python train.py --hidden_size=160 --num_key_value_heads=1 --head_dim=64 --vocab_size=2048 --norm_eps=1e-05 --rope_theta=10000.0 --rope_fraction=1.0 --qk_norm=false --tie_word_embeddings=false --init_std_o=0.0 --lr_mult_o=1.5 --beta1=0.95 --max_grad_norm=1.0 --max_seq_len=512 --train_tokens=233500000
MLP neurons of a small language model. Each row is named by its layer, matrix (down: output weights) and neuron, and shows model dimensions 0-95. Each number is 50 + 12 x the weight over its row's rms, rounded and kept within 0 to 99. A neuron's up and down rows have the sign that makes its largest values positive.
Before each neuron's rows, "fires before" lists the tokens most often just after its 100 highest values on Wikipedia text that the model never trained on.

fires before: "s", "ch", "k"
L4.down92:55 70 35 54 40 72 37 61 55 61 44 51 54 43 66 66 45 50 55 71 28 62 33 33 44 28 42 50 29 57 55 52 57 46 70 38 48 22 50 59 43 45 57 82 51 49 55 53 53 53 38 48 61 29 70 53 51 57 53 44 46 70 43 39 33 51 28 43 61 39 60 55 24 56 42 57 53 49 50 34 62 44 41 26 53 41 44 55 68 33 50 56 56 43 38 57

fires before: "d", "al", "it", "re", "ment", " |"
L8.down265:42 68 51 43 58 39 51 59 49 57 46 65 35 53 33 66 56 42 55 44 52 43 47 40 61 56 40 37 49 31 50 56 50 40 19 32 41 61 31 53 63 47 30 49 71 42 46 53 51 53 53 59 63 21 46 35 53 50 53 21 57 45 29 60 54 52 37 64 38 74 62 51 23 62 43 43 67 46 47 52 70 76 51 47 47 53 37 38 45 56 32 33 43 44 52 39

fires before: "ed", "ch", "ak", "mp", "ach", "le"
L5.down302:47 39 54 58 30 49 51 64 54 62 52 59 54 52 56 68 42 59 48 70 64 48 39 26 40 76 36 38 42 46 48 69 66 59 53 37 55 66 50 50 75 55 74 50 52 50 63 62 51 42 49 58 49 46 60 47 47 45 51 53 35 43 49 45 50 44 29 42 57 59 49 51 36 27 14 53 48 56 17 57 51 56 45 64 58 48 44 53 70 57 64 44 62 57 62 60

fires before: "or", "ck", "al", "tion", "ing", "ity"
L11.down339:40 66 41 66 43 40 53 49 54 44 37 77 50 60 49 50 57 49 51 67 55 37 46 57 51 48 43 38 45 45 45 56 33 17 29 39 43 58 60 59 67 42 58 50 42 41 64 58 53 36 20 48 67 51 65 26 77 55 43 53 69 42 72 47 40 40 68 48 38 33 45 52 38 59 52 63 62 42 51 51 42 49 53 51 41 55 41 68 58 53 55 35 45 74 70 25

fires before: "s", "p"
L10.down32:41 41 42 68 32 37 46 57 56 46 71 38 48 30 65 50 35 78 57 68 53 68 66 43 42 54 65 31 32 63 49 55 52 53 59 44 57 52 39 39 43 66 44 49 31 48 59 45 37 51 47 48 34 44 50 60 50 38 51 52 69 59 72 64 54 59 45 30 39 37 64 65 54 51 54 65 32 53 39 42 51 71 66 54 46 50 41 48 37 55 33 43 86 42 68 38

fires before: "ated", "ough", "ally", "pi", "us", "ate"
L11.down89:37 34 56 38 38 41 36 32 57 61 53 50 46 56 34 52 49 30 44 29 43 38 63 52 49 46 62 54 38 49 33 40 33 42 63 32 43 54 58 63 71 45 58 54 50 45 74 57 56 41 49 45 68 47 53 37 59 39 31 57 51 60 66 69 55 64 88 46 61 44 55 58 48 42 79 52 58 54 36 40 60 45 42 69 64 55 35 43 45 63 49 60 53 47 44 69

fires before: "s", "o", "low", "um", "t"
L10.down330:46 49 44 33 74 48 54 45 62 54 50 66 32 52 66 46 40 38 39 40 49 68 57 44 44 49 44 22 43 40 55 55 65 43 47 35 61 53 49 57 46 59 76 47 61 50 40 53 86 60 39 27 51 50 39 51 52 77 62 48 41 65 47 55 57 49 47 78 48 49 37 54 56 35 60 15 52 47 17 41 52 56 49 39 37 51 61 61 53 48 60 40 41 56 44 63

fires before: "ly", " as", " in", " known", "as", " "
L7.down252:32 42 27 54 67 72 69 45 42 59 60 35 44 48 65 41 65 72 40 61 52 36 45 50 69 59 58 45 59 47 39 57 24 41 38 46 71 51 48 37 31 65 61 44 48 48 51 54 44 31 64 38 71 36 46 44 61 50 68 66 55 64 30 35 66 40 45 57 53 49 29 60 62 47 60 69 28 59 71 60 81 38 47 50 63 43 54 57 56 66 51 70 55 57 09 34

fires before: "s", "tern", "ly"
L12.down30:38 63 44 40 50 53 49 55 50 58 34 46 45 48 48 56 56 28 51 81 43 35 35 35 68 54 41 36 59 48 49 66 41 38 43 45 49 55 37 67 39 54 43 52 41 46 72 64 66 49 29 38 58 53 48 77 30 38 24 79 55 60 42 45 60 44 64 44 56 41 30 45 68 34 56 32 56 45 41 36 57 53 32 46 65 57 37 44 63 39 62 45 33 46 58 57

fires before: "n", "ed", "se", "ence"
L10.down70:46 27 70 66 54 71 27 66 29 36 51 40 49 48 58 63 56 59 66 37 52 61 31 44 64 45 45 39 55 45 52 56 50 48 31 43 37 50 46 53 62 66 45 71 65 52 43 63 48 43 31 63 36 47 58 52 51 48 30 32 62 66 69 61 54 47 51 66 56 49 33 47 51 57 26 65 77 41 46 33 57 32 54 68 37 43 64 46 64 77 40 49 51 29 35 60

fires before: " as", " to", "ly", " the", " that", " by"
L7.down436:46 46 35 57 33 73 40 38 32 65 68 51 71 54 77 50 61 34 46 34 46 31 41 42 19 57 31 69 31 49 51 42 28 60 49 51 58 29 47 41 57 56 33 62 43 46 66 43 66 28 57 44 57 32 58 32 46 49 41 54 59 50 54 56 66 37 55 58 42 50 67 54 41 71 57 60 65 66 50 54 33 51 34 43 31 17 51 46 54 64 54 33 47 42 52 58

fires before: "ent", "ed", "ence", "red", ".", "ity"
L11.down73:51 49 57 66 43 42 43 56 69 60 43 34 58 47 48 55 35 33 44 41 44 27 50 69 54 68 45 52 45 53 75 62 50 58 51 82 51 70 65 31 59 53 40 40 29 61 60 66 57 39 63 66 41 44 64 55 57 45 72 37 72 46 37 44 56 59 58 44 65 61 48 53 34 45 47 62 41 54 32 63 53 63 57 46 42 41 38 50 46 54 46 50 46 49 50 49

fires before: "el", "m", "ell"
L14.down346:58 63 31 39 58 74 38 62 55 34 43 50 74 50 73 45 61 45 45 44 57 38 22 33 62 53 62 33 63 45 34 55 28 61 53 45 50 29 59 50 65 56 59 44 61 40 44 40 52 32 32 45 36 59 33 37 34 56 59 62 55 40 47 43 58 40 54 53 44 45 55 49 75 63 40 44 62 53 46 53 43 51 40 74 55 26 37 56 38 44 56 49 51 51 39 27

fires before: "==", "In", "===", "A", "The"
L13.down155:67 49 54 50 65 58 63 62 24 36 40 43 58 45 73 55 48 62 51 19 57 37 38 70 50 50 40 80 52 35 50 42 50 38 68 63 64 58 42 51 55 41 68 47 58 53 52 47 41 33 51 43 41 50 59 47 50 63 52 54 32 50 56 69 62 45 49 37 33 47 63 59 25 16 30 76 61 32 58 60 49 74 54 49 45 32 55 51 62 58 36 58 37 48 32 46

fires before: "y", "nd", "x", "or", "dy", "od"
L5.down378:44 47 33 59 47 32 64 65 60 54 64 52 36 82 37 54 68 32 50 55 56 67 48 19 42 73 46 61 33 49 62 49 36 41 56 52 88 52 54 41 45 38 40 35 37 67 55 69 64 42 70 47 43 52 53 32 55 51 45 48 40 44 67 49 29 57 48 52 34 65 32 54 47 49 49 62 53 76 54 47 66 47 45 56 49 54 58 53 64 40 62 48 25 50 66 42

fires before: "s", "ough", "d", "ve"
L12.down253:58 56 62 50 38 44 68 67 44 41 50 35 54 50 30 48 46 38 68 29 58 43 38 46 47 54 55 50 53 57 49 48 55 61 45 54 55 76 64 68 68 73 40 56 57 44 46 50 65 49 56 65 46 50 56 56 76 71 58 42 46 59 64 62 40 42 40 51 41 37 40 50 59 64 71 18 66 41 52 32 50 50 61 60 56 65 28 56 54 60 58 30 55 54 41 62

fires before: " that", " the", "ly", " a", "il"
L12.down144:50 43 69 72 46 52 45 50 28 58 64 57 54 71 55 45 77 56 77 54 34 33 62 57 18 42 60 57 44 38 57 40 49 61 36 54 48 60 43 42 53 39 60 54 53 44 78 35 47 56 52 49 65 33 57 51 35 52 47 44 26 49 30 31 35 41 41 58 49 46 51 69 72 50 55 50 59 59 74 65 52 45 61 65 50 45 45 50 60 57 35 45 27 41 31 37

fires before: " with", " in", "bor", "ation", "tra", "d"
L12.down156:50 58 31 58 55 51 63 44 65 52 28 53 56 47 56 36 49 57 51 55 47 78 35 35 69 56 52 57 43 55 41 57 64 55 39 48 62 50 29 52 21 66 38 39 38 40 37 54 25 62 25 33 58 32 47 29 30 57 56 46 43 48 57 52 39 47 33 43 39 60 40 31 69 35 81 42 37 35 63 45 46 54 52 33 55 55 66 55 44 51 49 63 54 68 45 67

fires before: "s", "w", " of"
L11.down143:47 43 33 40 56 73 58 50 52 50 39 28 56 30 66 50 38 31 48 48 62 71 59 40 45 38 52 58 56 49 50 62 57 36 63 57 46 63 37 44 48 71 34 72 57 74 44 60 32 58 40 36 55 28 35 58 46 19 59 53 54 45 68 48 37 51 55 51 34 65 48 47 57 62 59 63 47 73 51 43 72 52 48 37 54 29 50 54 40 46 44 53 55 53 39 60

fires before: "\n"
L13.down30:52 51 64 70 32 89 54 51 69 49 50 43 53 45 50 47 53 52 70 47 49 38 62 61 37 42 60 34 62 52 35 52 69 57 74 57 54 47 69 52 50 51 53 52 59 37 43 42 50 33 19 34 66 30 44 50 60 55 55 37 41 41 44 61 56 69 54 52 33 48 24 29 51 59 63 58 46 43 58 44 63 40 34 52 59 59 36 37 52 46 59 70 45 68 42 40

fires before: "ph", "ic", "y", "al", "ball", "ate"
L12.down167:59 38 47 29 63 49 47 52 83 48 32 68 56 55 43 75 70 50 41 62 68 53 48 52 89 60 47 35 49 45 46 39 53 81 54 48 52 52 43 37 33 65 59 59 50 40 59 56 48 66 59 37 66 31 62 50 68 53 56 57 53 72 64 62 43 56 73 47 57 72 48 51 47 51 37 35 37 58 39 43 68 43 26 34 49 34 56 49 57 58 80 51 70 49 45 40

fires before: "t", "ian", "in", "el", "er"
L11.down179:53 53 45 49 42 54 69 36 45 65 46 59 47 58 38 71 60 55 41 68 42 72 69 70 44 65 58 57 17 32 51 54 35 54 41 42 67 70 47 33 57 60 41 57 56 53 68 34 28 56 28 45 48 53 48 59 49 38 39 43 42 44 62 48 33 56 41 52 45 33 51 52 57 47 50 42 24 52 76 54 53 09 70 50 75 67 55 50 46 57 27 32 51 62 51 44

fires before: "ing", "in", "ed", "est", "on", "er"
L4.down354:65 44 50 40 52 44 54 50 40 58 72 34 44 55 25 69 46 43 58 44 48 62 68 51 59 60 44 47 62 36 40 66 25 63 58 53 58 23 51 60 33 44 35 65 40 38 53 36 64 56 55 43 52 67 49 51 49 45 34 74 54 58 65 37 50 51 50 69 57 45 58 63 39 51 67 57 40 58 42 50 55 32 25 29 50 68 59 52 65 53 57 57 78 42 34 41

fires before: "ed", "ad", "ing", "t", "ers", "ft"
L8.down367:25 54 51 44 52 56 34 51 49 31 65 65 54 38 63 31 51 67 39 53 67 58 41 51 98 54 47 45 53 48 54 55 32 39 59 37 41 57 39 58 33 55 50 46 61 57 62 69 56 49 66 49 55 36 66 48 52 80 48 50 58 70 51 40 54 70 57 50 55 57 36 75 45 64 36 54 42 55 45 29 57 60 58 24 42 65 45 43 58 29 47 37 64 46 46 48

fires before: "al", "if", "ed", "ing", "ity", "e"
L8.down231:55 41 41 43 46 63 41 55 71 61 60 50 83 31 51 53 54 39 47 62 43 55 27 50 46 55 19 29 50 57 60 69 53 55 42 54 67 45 68 52 31 34 49 40 46 67 59 64 79 73 45 43 42 48 30 64 45 65 57 42 45 36 82 33 55 58 66 59 60 48 60 30 62 39 40 65 56 57 38 41 51 53 42 41 41 61 29 57 66 45 45 48 48 30 43 43

fires before: "s", "t", "ed", "h", "es"
L7.down205:52 49 52 59 54 44 52 70 49 43 58 67 56 63 44 62 67 53 84 40 74 38 65 65 44 58 60 53 54 44 42 37 47 39 50 79 64 39 27 74 46 54 44 45 42 54 41 43 41 30 35 38 51 47 38 51 58 54 34 56 60 44 57 53 26 42 55 54 67 48 47 48 44 39 33 63 61 67 36 68 55 58 36 85 31 37 55 51 61 56 49 49 55 58 58 57

fires before: "th", "tion", "ction", "gh", "al", "x"
L4.down294:62 68 56 40 63 62 48 39 45 46 58 33 54 52 61 57 47 53 41 52 53 46 61 54 65 42 28 35 57 66 52 62 66 55 41 49 57 33 58 48 34 59 58 45 38 37 51 40 65 48 34 69 72 64 58 39 55 27 20 40 38 53 47 52 55 85 27 27 36 62 53 54 47 47 44 40 47 50 35 53 37 53 29 48 52 37 65 49 51 57 33 82 50 62 43 62

fires before: "n", "k"
L10.down64:68 44 67 49 41 45 53 67 38 43 54 60 37 78 63 47 68 34 32 58 57 53 61 50 21 64 57 38 47 32 57 43 56 54 40 34 69 62 40 60 70 43 63 45 42 57 57 70 55 61 46 35 34 46 58 62 76 60 51 14 59 66 74 52 46 56 56 48 46 54 50 44 54 34 41 45 52 67 30 57 35 57 72 36 42 50 57 49 38 63 45 74 42 58 62 65

fires before: "ra", "ic", "amp", "ent", "er", "re"
L13.down378:55 43 37 46 56 34 44 48 18 56 39 41 54 55 44 49 50 62 56 43 37 57 33 63 54 41 68 34 71 63 37 37 74 56 51 62 39 68 36 57 25 26 60 42 61 55 55 58 68 29 64 51 56 51 63 40 50 68 60 63 63 39 41 24 65 52 49 41 68 63 40 52 42 60 53 19 63 63 64 51 45 48 52 37 68 51 36 51 64 61 72 31 49 70 41 52

fires before: "==", " ==", " and", "s", " "
L14.down360:40 62 32 53 44 49 51 23 36 70 34 59 53 48 30 57 54 54 37 55 47 68 62 54 59 41 45 32 13 37 54 49 60 71 47 66 32 69 36 54 34 57 38 41 43 52 41 52 77 61 74 44 43 71 56 65 76 50 68 52 66 55 41 57 63 49 54 52 48 40 56 54 45 61 37 70 37 34 45 40 73 52 50 47 33 58 55 57 49 59 60 52 62 46 38 66

fires before: "s", "in", "im", "un", "ri", "ed"
L10.down244:43 29 50 42 33 57 30 64 50 43 58 40 58 60 36 33 62 64 70 36 64 64 64 58 74 68 54 33 40 49 34 43 25 47 41 40 51 36 48 68 43 38 51 33 46 49 39 59 72 47 73 47 46 55 68 30 23 68 37 56 47 46 57 63 52 50 51 56 49 52 39 83 54 42 50 53 63 63 36 53 57 32 77 52 61 62 50 41 58 57 46 64 44 41 36 53

fires before: "ated", "ate", "ation", "ator", "ted", "ly"
L12.down432:41 57 47 77 55 46 28 36 65 52 45 45 51 48 37 53 58 52 37 44 63 27 58 74 43 44 68 48 63 57 54 56 21 47 54 61 51 51 72 39 56 42 57 40 45 58 39 50 36 51 75 47 54 19 64 42 47 39 52 58 57 38 71 35 36 43 75 52 63 48 49 40 29 48 40 43 39 36 53 65 64 65 34 62 36 36 56 50 55 57 47 40 59 55 76 43

fires before: "y", "ic", " of", "===", "round"
L14.down344:48 13 45 50 43 59 56 51 65 44 54 44 48 39 61 51 52 48 47 65 33 57 65 31 38 74 66 58 96 67 63 53 39 64 80 43 46 50 54 43 61 33 60 42 55 43 44 50 40 28 50 41 42 52 76 80 52 63 61 68 56 57 31 32 66 43 62 44 57 47 43 65 43 47 33 39 48 59 62 50 46 66 30 51 46 47 66 42 45 64 63 55 70 60 51 58

fires before: "or", "re", "at", "ja", "ton", "ur"
L10.down220:65 58 50 38 52 45 53 52 57 71 71 47 28 39 46 44 72 61 64 31 37 72 54 43 52 47 41 23 46 50 62 44 55 31 26 25 59 19 59 61 47 46 56 55 56 40 42 54 57 53 52 59 43 39 56 53 48 57 28 63 56 59 62 46 43 45 48 33 43 55 40 69 43 39 34 49 44 69 40 38 54 49 55 55 47 36 71 47 60 52 48 68 40 56 24 22

fires before: "duc", "fe", "mo", "it"
L13.down239:17 34 27 57 49 26 46 46 38 48 41 53 40 41 63 37 36 51 47 53 57 43 66 34 52 59 50 74 39 45 50 50 52 31 58 53 36 44 62 45 32 52 50 53 47 49 17 45 73 75 33 59 53 38 74 49 60 52 72 44 67 49 59 56 56 44 39 51 52 50 55 28 48 45 44 58 47 61 57 42 53 40 63 62 64 65 52 81 36 56 33 46 71 30 36 37

fires before: "ed", "es", ")", "ion", " Republic"
L7.down46:48 53 65 33 58 64 43 59 75 48 73 64 52 59 36 41 70 45 49 54 44 35 64 64 40 42 50 25 56 36 39 59 42 40 32 47 45 39 50 36 57 37 47 43 19 40 49 47 64 53 42 49 73 43 67 49 50 40 45 27 48 75 44 54 49 49 52 66 52 43 54 51 71 68 46 68 60 63 47 49 69 55 54 68 46 51 58 28 57 73 56 38 50 54 49 62

fires before: "ic", "ology", "y", "ical", " of"
L14.down434:54 53 35 39 52 56 40 58 75 25 48 44 50 64 61 68 40 46 43 45 44 58 42 40 31 37 54 36 44 45 42 44 65 37 51 40 64 27 46 45 69 51 49 47 53 65 65 67 49 48 46 52 39 48 70 66 47 72 38 50 22 52 53 56 51 39 77 60 42 52 50 69 51 52 47 42 51 66 44 39 43 59 49 55 49 55 76 43 65 42 59 36 69 25 34 28

fires before: "s", "tion", "k"
L6.down163:62 42 41 25 55 42 51 48 54 62 25 41 56 53 52 50 46 55 33 37 38 49 50 51 60 56 64 40 61 60 59 60 43 54 68 70 56 51 63 52 51 53 54 49 48 63 62 67 55 23 45 73 46 57 58 36 57 55 33 39 60 75 55 67 47 64 34 10 53 42 35 82 45 51 35 35 40 46 26 34 49 47 50 45 41 50 32 51 49 51 65 43 11 56 60 49

fires before: "lo", "and", "ot", "la", "ite", "li"
L13.down279:33 72 63 69 75 61 58 35 45 65 49 43 50 56 45 54 73 35 57 32 56 42 60 66 54 60 70 42 56 51 30 50 43 51 47 55 56 55 53 55 57 35 50 53 38 48 56 20 47 61 56 36 43 45 34 60 55 46 54 36 10 35 60 32 55 59 68 37 51 57 44 42 66 36 61 47 59 61 60 59 55 49 48 43 53 58 50 71 28 38 33 51 47 49 44 40

fires before: "il", "A", "ing", "my", "ed", "qua"
L14.down24:29 55 50 54 58 55 24 53 59 35 37 64 34 59 48 39 32 72 52 71 37 58 50 31 60 41 41 38 66 59 49 50 45 62 43 52 46 46 50 51 46 38 47 52 51 58 48 48 70 48 43 72 36 48 46 43 26 23 43 42 55 37 45 46 34 63 77 49 42 34 56 66 55 81 43 41 51 57 37 53 56 50 58 42 44 63 59 50 51 33 42 42 56 44 48 40

fires before: "ist", "ed", "ure", "ic", "er", "ur"
L10.down63:56 28 44 44 49 54 52 62 32 57 47 38 60 48 48 62 36 35 48 33 63 61 49 70 40 66 44 59 56 41 32 52 58 23 56 33 45 49 44 58 59 37 60 31 49 63 56 59 51 44 73 57 54 63 61 45 64 62 55 48 46 23 65 45 57 37 46 47 62 39 30 62 41 45 35 25 48 63 49 65 40 44 69 51 54 62 38 56 49 47 42 65 48 71 33 39

fires before: "as", "-", "ign", "\n", "en", "ment"
L13.down365:56 58 69 42 32 34 78 32 59 43 50 51 26 63 35 51 47 43 22 44 39 50 74 43 49 52 39 44 48 42 46 49 61 46 56 61 28 67 50 73 36 79 53 50 59 55 63 48 57 30 46 45 67 41 12 54 73 17 46 37 44 32 46 51 45 64 54 47 49 65 49 44 39 61 66 57 58 50 33 53 43 51 60 49 51 63 54 56 69 30 62 55 71 54 38 39

fires before: "s", " a", "ia", "sa", "u"
L13.down231:76 46 36 53 43 45 40 52 48 51 30 50 30 60 66 48 46 54 50 40 31 75 41 44 42 50 77 53 57 65 37 38 42 47 36 60 34 49 70 61 52 39 46 49 56 50 78 33 73 51 45 51 20 81 50 48 38 48 56 37 48 64 64 50 55 56 57 52 69 42 47 58 32 36 64 61 38 55 54 59 45 46 65 43 51 49 59 70 53 47 69 46 30 45 41 54

fires before: "t", "ian", " |", "ad", "ver", "i"
L12.down446:57 59 47 40 46 46 49 44 39 47 56 44 51 41 49 72 60 31 21 67 39 55 44 70 58 54 54 57 46 41 56 63 45 65 53 41 38 78 65 46 49 37 55 51 16 54 51 43 63 79 57 46 43 46 46 56 24 50 54 64 27 34 51 51 40 40 53 34 31 41 55 55 44 45 54 57 32 50 28 69 50 32 61 39 41 48 56 39 56 28 45 51 42 56 52 32

fires before: " |", "ic", "id", " C"
L14.down429:36 48 75 53 30 46 39 44 34 67 52 61 39 52 43 53 46 32 54 56 73 50 61 61 45 68 51 58 41 59 44 85 50 58 58 58 40 22 46 55 40 40 45 46 67 36 71 37 55 76 44 45 42 49 39 31 45 43 52 43 29 44 52 36 45 64 52 77 58 58 47 51 59 46 26 53 43 48 18 38 64 62 59 53 63 52 58 41 39 56 46 63 42 47 57 66

fires before: "s"
L4.down188:43 58 41 47 52 61 57 53 48 68 38 39 52 44 56 59 66 46 62 71 67 49 50 54 63 39 43 44 60 46 53 52 43 41 66 46 40 48 54 33 54 51 31 42 68 59 48 53 48 41 63 38 33 69 36 58 52 33 50 21 51 32 60 53 46 51 56 50 39 20 51 50 66 51 51 47 49 50 38 44 69 59 27 37 67 52 64 37 42 37 25 54 57 45 19 56

fires before: "an", "te", "m", "ted", "t", "tic"
L14.down196:56 53 27 52 53 52 41 54 45 64 57 72 71 61 51 47 45 52 46 34 58 52 42 41 49 48 59 42 60 47 50 63 58 47 33 33 23 59 56 39 56 76 41 28 54 50 74 43 43 39 42 43 51 58 38 59 57 45 31 77 50 51 54 52 48 57 63 39 44 45 50 34 59 52 43 49 49 51 41 68 44 50 60 65 52 53 39 26 62 48 53 34 43 50 49 65

fires before: "al", "ing", "et", "in", "e"
L10.down137:58 53 19 57 51 57 54 50 69 67 57 63 52 28 56 56 45 35 57 39 64 56 47 56 41 64 36 65 54 57 41 77 56 64 58 35 49 49 44 50 65 39 62 36 57 52 64 63 61 36 50 47 49 60 56 40 47 54 51 47 56 43 49 55 38 63 59 62 72 38 61 50 41 64 44 56 19 64 43 53 45 41 47 61 53 26 41 63 64 52 54 39 37 74 27 48

fires before: " |", " "
L10.down87:39 49 65 39 64 38 68 43 40 66 59 53 55 43 56 64 39 40 41 73 49 42 57 40 48 46 51 32 60 34 34 53 47 36 50 36 35 53 61 42 62 62 41 68 69 44 52 13 37 49 67 29 44 49 61 40 50 45 39 35 47 41 58 56 35 51 60 46 44 35 32 47 54 43 25 54 74 56 42 23 43 46 27 64 48 50 42 38 38 41 44 23 38 53 50 57

fires before: "ence", "min", "ate", "i", "re", "at"
L5.down197:66 46 54 57 38 50 39 33 45 67 62 48 55 51 38 40 45 64 48 57 46 41 52 33 46 50 53 43 55 54 59 64 34 51 53 33 43 65 73 56 54 57 24 55 69 49 42 35 64 53 28 47 51 75 33 56 45 55 44 49 64 68 56 45 48 47 48 24 55 31 63 42 31 56 35 54 43 66 41 44 45 56 50 62 66 38 46 62 23 40 23 59 76 36 27 51

fires before: "ed", "ic", "ant", "ing", "d", "s"
L6.down273:75 56 33 54 47 55 48 55 47 42 44 50 48 61 53 53 40 34 61 62 46 44 51 61 83 48 44 53 72 48 23 77 42 54 59 49 49 41 59 49 57 56 21 49 35 42 50 39 51 44 43 49 63 69 60 45 51 42 37 59 59 65 44 35 49 66 59 45 35 29 60 35 44 34 46 52 59 31 55 28 75 47 40 63 33 60 50 38 46 56 44 57 30 43 48 63

fires before: "p", "per", "ist", "ten", "press"
L13.down393:44 47 69 47 57 50 41 42 44 63 47 58 31 41 46 53 61 56 54 40 70 40 42 41 18 58 45 50 48 50 47 50 56 52 31 42 87 69 42 51 45 46 46 41 69 50 77 61 57 61 58 78 57 49 38 54 70 54 70 49 69 60 46 61 58 77 63 46 51 32 57 53 35 41 57 46 48 35 57 48 64 52 34 37 49 50 51 45 45 61 52 34 57 55 25 48

fires before: "p", "per", "tra", "press", "ten", "ist"
L14.down288:41 57 52 57 43 35 53 48 47 59 59 47 40 32 36 60 33 55 39 42 69 48 60 44 37 60 52 55 53 61 44 70 24 62 28 35 63 34 41 54 36 42 42 46 49 60 52 51 52 68 60 57 37 48 25 53 48 42 57 42 64 54 31 42 57 51 75 34 60 52 54 38 27 66 24 39 69 59 50 62 41 59 67 46 69 48 51 49 47 51 39 38 60 54 40 59

fires before: " ", " the", " a"
L6.down172:55 48 45 30 54 52 36 63 56 58 69 41 48 64 44 44 66 43 48 48 45 71 47 61 39 39 53 34 39 75 35 58 52 47 28 29 51 41 35 47 58 49 54 60 49 46 58 45 52 56 38 48 72 49 46 53 68 22 45 53 45 57 62 39 57 43 54 77 62 76 70 52 53 58 70 45 37 56 15 54 63 37 45 37 64 49 51 66 57 72 72 43 37 43 44 53

fires before: " |", " a", "or", "st", "er"
L14.down132:36 54 54 57 40 44 52 57 63 62 52 46 46 48 45 34 54 46 37 48 48 69 58 26 55 40 28 41 50 75 33 49 29 81 37 33 51 64 45 44 35 34 53 38 48 44 30 40 48 67 48 51 44 48 60 52 57 23 58 59 60 46 50 42 51 76 68 59 37 60 56 38 51 36 49 60 21 46 54 58 61 54 33 52 76 38 45 50 23 41 52 49 39 61 52 63

fires before: "in", "ence", "id", "bor", "ing", "-"
L11.down301:56 60 43 38 64 46 39 58 72 56 63 52 69 51 40 53 58 40 48 29 77 33 65 38 73 67 42 41 84 40 51 66 50 37 44 70 37 41 39 72 51 56 55 67 41 38 58 50 43 37 49 66 50 47 55 63 62 50 51 46 63 69 45 57 63 52 56 44 47 30 34 45 56 62 59 59 40 31 47 41 58 50 47 42 29 55 28 49 63 63 55 25 69 30 47 60

fires before: "ar", "ver", "ed", "x", "n"
L12.down174:60 62 23 35 29 36 53 53 26 64 53 70 36 57 79 50 65 58 53 52 49 54 71 52 48 43 58 48 32 40 46 53 56 80 42 44 22 54 40 60 65 31 64 29 49 65 22 56 53 68 62 46 48 68 53 48 56 52 47 40 63 63 40 61 56 63 47 62 47 57 45 62 43 18 45 59 21 48 51 48 60 38 43 59 50 55 64 46 54 53 43 39 61 63 43 55

fires before: " |", " ", "n", "d", "al", "y"
L10.down40:47 55 52 65 44 44 55 41 41 49 55 62 57 52 38 69 27 41 54 61 46 46 51 56 42 46 65 35 68 41 26 66 71 27 70 28 35 41 35 70 42 42 33 49 52 42 56 38 45 47 46 46 62 30 46 57 59 59 45 40 42 39 51 53 61 41 49 55 41 55 48 78 62 24 57 36 35 81 40 50 71 45 53 52 29 30 50 54 64 58 62 57 40 61 58 62

fires before: "n", "ide", "age", "and", "it", "s"
L10.down277:49 44 21 65 54 60 42 50 61 51 49 53 44 43 47 52 37 22 44 63 56 52 56 38 46 74 45 52 39 48 55 69 48 38 64 58 63 62 40 65 50 75 46 48 42 57 32 38 62 34 32 32 57 43 14 61 50 56 31 39 27 52 47 45 43 46 54 59 40 39 59 59 43 38 55 42 55 65 44 35 57 54 52 41 56 57 62 35 42 41 50 48 59 48 57 44